config.toml
n_layer = 12
head_dim = 64
rope_fraction = 1.0
tie_embeddings = true
init = "normal"
beta2 = 0.98
lr_head = 0.00873
decay_shape = "linear"
steps = 7782
MLP neurons of a small language model. Each row is named by its layer, matrix (down: output weights) and neuron, and shows model dimensions 96-287. Each number is 128 + 32 x the weight over its row's rms, rounded and kept within 0 to 255. Numbers have three digits each. A neuron's up and down rows have the sign that makes its largest values positive.
After each neuron's rows, "raises" lists the tokens whose logits its output raises most directly, leaving later layers aside.

L7.down513:114108133076124135132149134166165119086077160190108101095128103101092128148115159111154155174114117160196129149085086143082103156140150118114134144131136162135108137125106155040113106173100152107132136084177130082243143218131036196182131168135117110151098143138171140104125227163117159143164133173142120146136117158134147192129144149108155121140100171150071152149140127152080149096128153143134176114120081182075107159187126173159125143085136129104137099093171166172061163153097119118077107134169100103127132122102116116176157129081150101136101114114159112119084086110122143144
raises: "ion", "ions", "isation", "lastic", "ities"

L8.down742:125165116105114070147146094131089128153121103147124135140107135158116131092078130176055097115113139144147094107095171103126150155097132121076140188112135137148160177127172120129117149103126151144142169172133150125115097121094117158160164109108116178171163079111182133103115124193108131139101182131171174121140146109131184096091118132155113098110169127170185174162101165117119120065157187103113100074137151109127184076185109080125100107101102088088174074140160109092123170086131152124123074130111177124109104160125142131171096132111130072174118151139094130123177146140123092053
raises: "l", "le", "n", "led", "able"

L7.down494:184129077119121098154133160159104105124144145130096159181144156147112119180133126218075128143168110196102106117094151152098113103115100027140152095097040130116180122123089052115142120156057126109102070204160125121145155131088157150143135109132111081121176163089122076127132119125086138154098133128127175120129115130115095074107133080189102187125111134109143157160085118139139160155134171130134126133072093124096202146176135166090109131132129160179116133059154047117165139124039078131086137140138127134131129131144068097134075106101074119102120191128111155151151160176130180145
raises: "ins", "er", "ers", "led", "ants"

L9.down526:113169108109109138133128135071100120128104089126086145086131146145141136174153160112117154115131162098105050098099156216130165114119176073120200154095151160156191160077156107074148164112138096091101145107140171119079148122131107126162078152111145134116104129133110100118117107128103161121116173131121116108212079082127163082150135096164136118086102148202071125131165153139125139121104159166124144107140143118138138094162120084079109137162103117150146155102108162124119112132103163155145162165151165117170175158108080106097108144120133176134054180154119127130172175147128175128
raises: " support", " release", " intent", " goal", " launch"

L8.down720:124133082138106152148133107162039120137126124158138068090156138115101099152162074103141079169135125135101101103133063205143139087113123159122171140161163151157148183145108167204103110063117129156094131173115099128052166115162106120111099115172140118134135117102116135110131115110178128148132100120140131095125171052100186185118104150136098130120081127156131129106157141133119102093116136108120152082185134107133130125121130145083167122117132149118137093165158132159088138088063118080142129124068122141123097125154127139181123150139169094118121087162129136108162167136115090155
raises: " served", " worked", " competed", " represented", " appeared"

L9.down22:104121143108165111121078105126074149153088130142130138151105124131127089057203163140060154141084109141107145099152104131060114088116122186126049094153101095198067134123132074108166143124120102159172120168129096162106118144134153105116151155130137131091162140145057159126173130155110113089129125166140122160133145122141125091069126113150103126021053088134172113138132133135074093091163123130169097089114146101144154127095168171122155110130123094088122120151132132145117133106092090148111095095099128154064084178097114093122115128149123116092137109157076165195074150127117157147
raises: "\").", ").", "”.", ".\"", "\"."

L9.down689:145102158155073149066151085077120105078152164088132139125144108084136082118169104103100113105130100118107113109160149159080151169097147110134141103154065097202070116092115067149117114107134177129112104142127109087140135149123092115143139176116158173146103141101178226193167109186135176126119138117204150115102148135098084098090113098154166123047116192122126107156109065162108112138116126134133126112171118182129114155096091157114066175072114101162089135139125114088061117111094116138109151118115127088136088150122163131119103112107163102173114157139109154183127093131113134041
raises: ")\"", "\")", ")", "\").", ")."

L6.down199:179159112087159111151109101167129149167102118139147192153148118132145110121157095193153114076164173083090129118095132192082141059137124088150135165105083181074133128123106152189164150130214153117151110092112117048084093139089142175127150075121071099194169114130173093193140132069070160140167083057061168063106160121095125114128164105114131147126103120114133143100113177103105130175123157108125131181137159118143101097140105156212162149098191097101092136141113110119018150131150181102075104188154159150115074074159062134108082111129141158140095120123126186149127131136138135113
raises: "er", "ers", "tant", "ery", "ably"

L5.down269:151088126140128086130107071110159071150081099172178137112087110161114126134094103154108099125136047170107102117042136092156157136175145121162088134123167071128092057148084150151158095082184122098150123136137108107102136205121155131144130099125161137099114137142181096164135174103109165096073109127148078108091131120203100139142100101120102111122100113194100164105181131182151100139138126085116200069076094151158056154102130162113147127121182081070130121062144113165170124161106076136107065160117165137136130097107134166182069129145200129051204071111125094152110115157146126120
raises: "75", "09", "02", "04", "6"

L8.down366:159147135143155098137138169173170100122129173179128154097074141122119203127119180097111097177201179108132153105175054158091079198077130155126100189173088118121133133112174125098164095106090124158101114119079077124060141107103169170123114160127158140103126137179090145079162069171119141107162123109116146183167095129183145060081126123121183102136182078073104086140120125150072137115159107137090123146097101139132093162117128118124181223085093166123109141098155144169112132105080103152084125142143078101129104135135156106167109106117105149106142044117175113115092122132142124122
raises: "tie", "ta", "na", "tes", "tus"

L8.down199:165138179147151108067146131070142160157142104150175134121155106110179133095082077097164090165121093114119192147187126081107116166108154078094135122167106143184110146090133133156217086117101048086165091161084145123096105104176083138144090192151125157124147116132105128088147096119137085096097121090091170177164134119161111192150155120111174150096112123117136127157127131136131144152149122189118127162088094086133170105105113104087123148128122110214101112129066131160115085142125125161116127120157110170130059128108052110132122170130136158162107129154126144122134120141127147134
raises: ")\"", "):", ")", ").", "\")."

L9.down704:172092141142165180047166149133107164131125102110099117098147136114123172127085037151120108141116153140126159113104135106107057129159162115144059153107137141181154170159137110132142161122170097119122088142110168086091128127114165174161147150105163147131159118073130117174058103173081090079092107098107137102088098138212130135079130157109144087115071112124159177119167129144084097148192132106111122124135103166123132120164200099130119094087109181153110107177092127137136164137154117112137162155166090130152108152148143116112118133140077128119114126136089148094120095057123128176
raises: "ke", "e", "od", "kes", "te"

L9.down670:081065140156179142091160136138169109122041157130085152156108155096109160175192121141140117118149125085097070130144116170157126149099072139127119182130107118211111098155126095083153134142241120160062105101116128142105113176103128101153135147205135154113143128158128085151139120134140152125138089143141145104166165112170181130138144092101140108133104077089105133115140147093122091154166130124100107099195109180114090110142095158170134047165179136133133148112160113153078169176055127119122157116153120143134152137091148187183076137086178135129111145169172130130126143190181167184
raises: "e", "o", "od", "fully", "ary"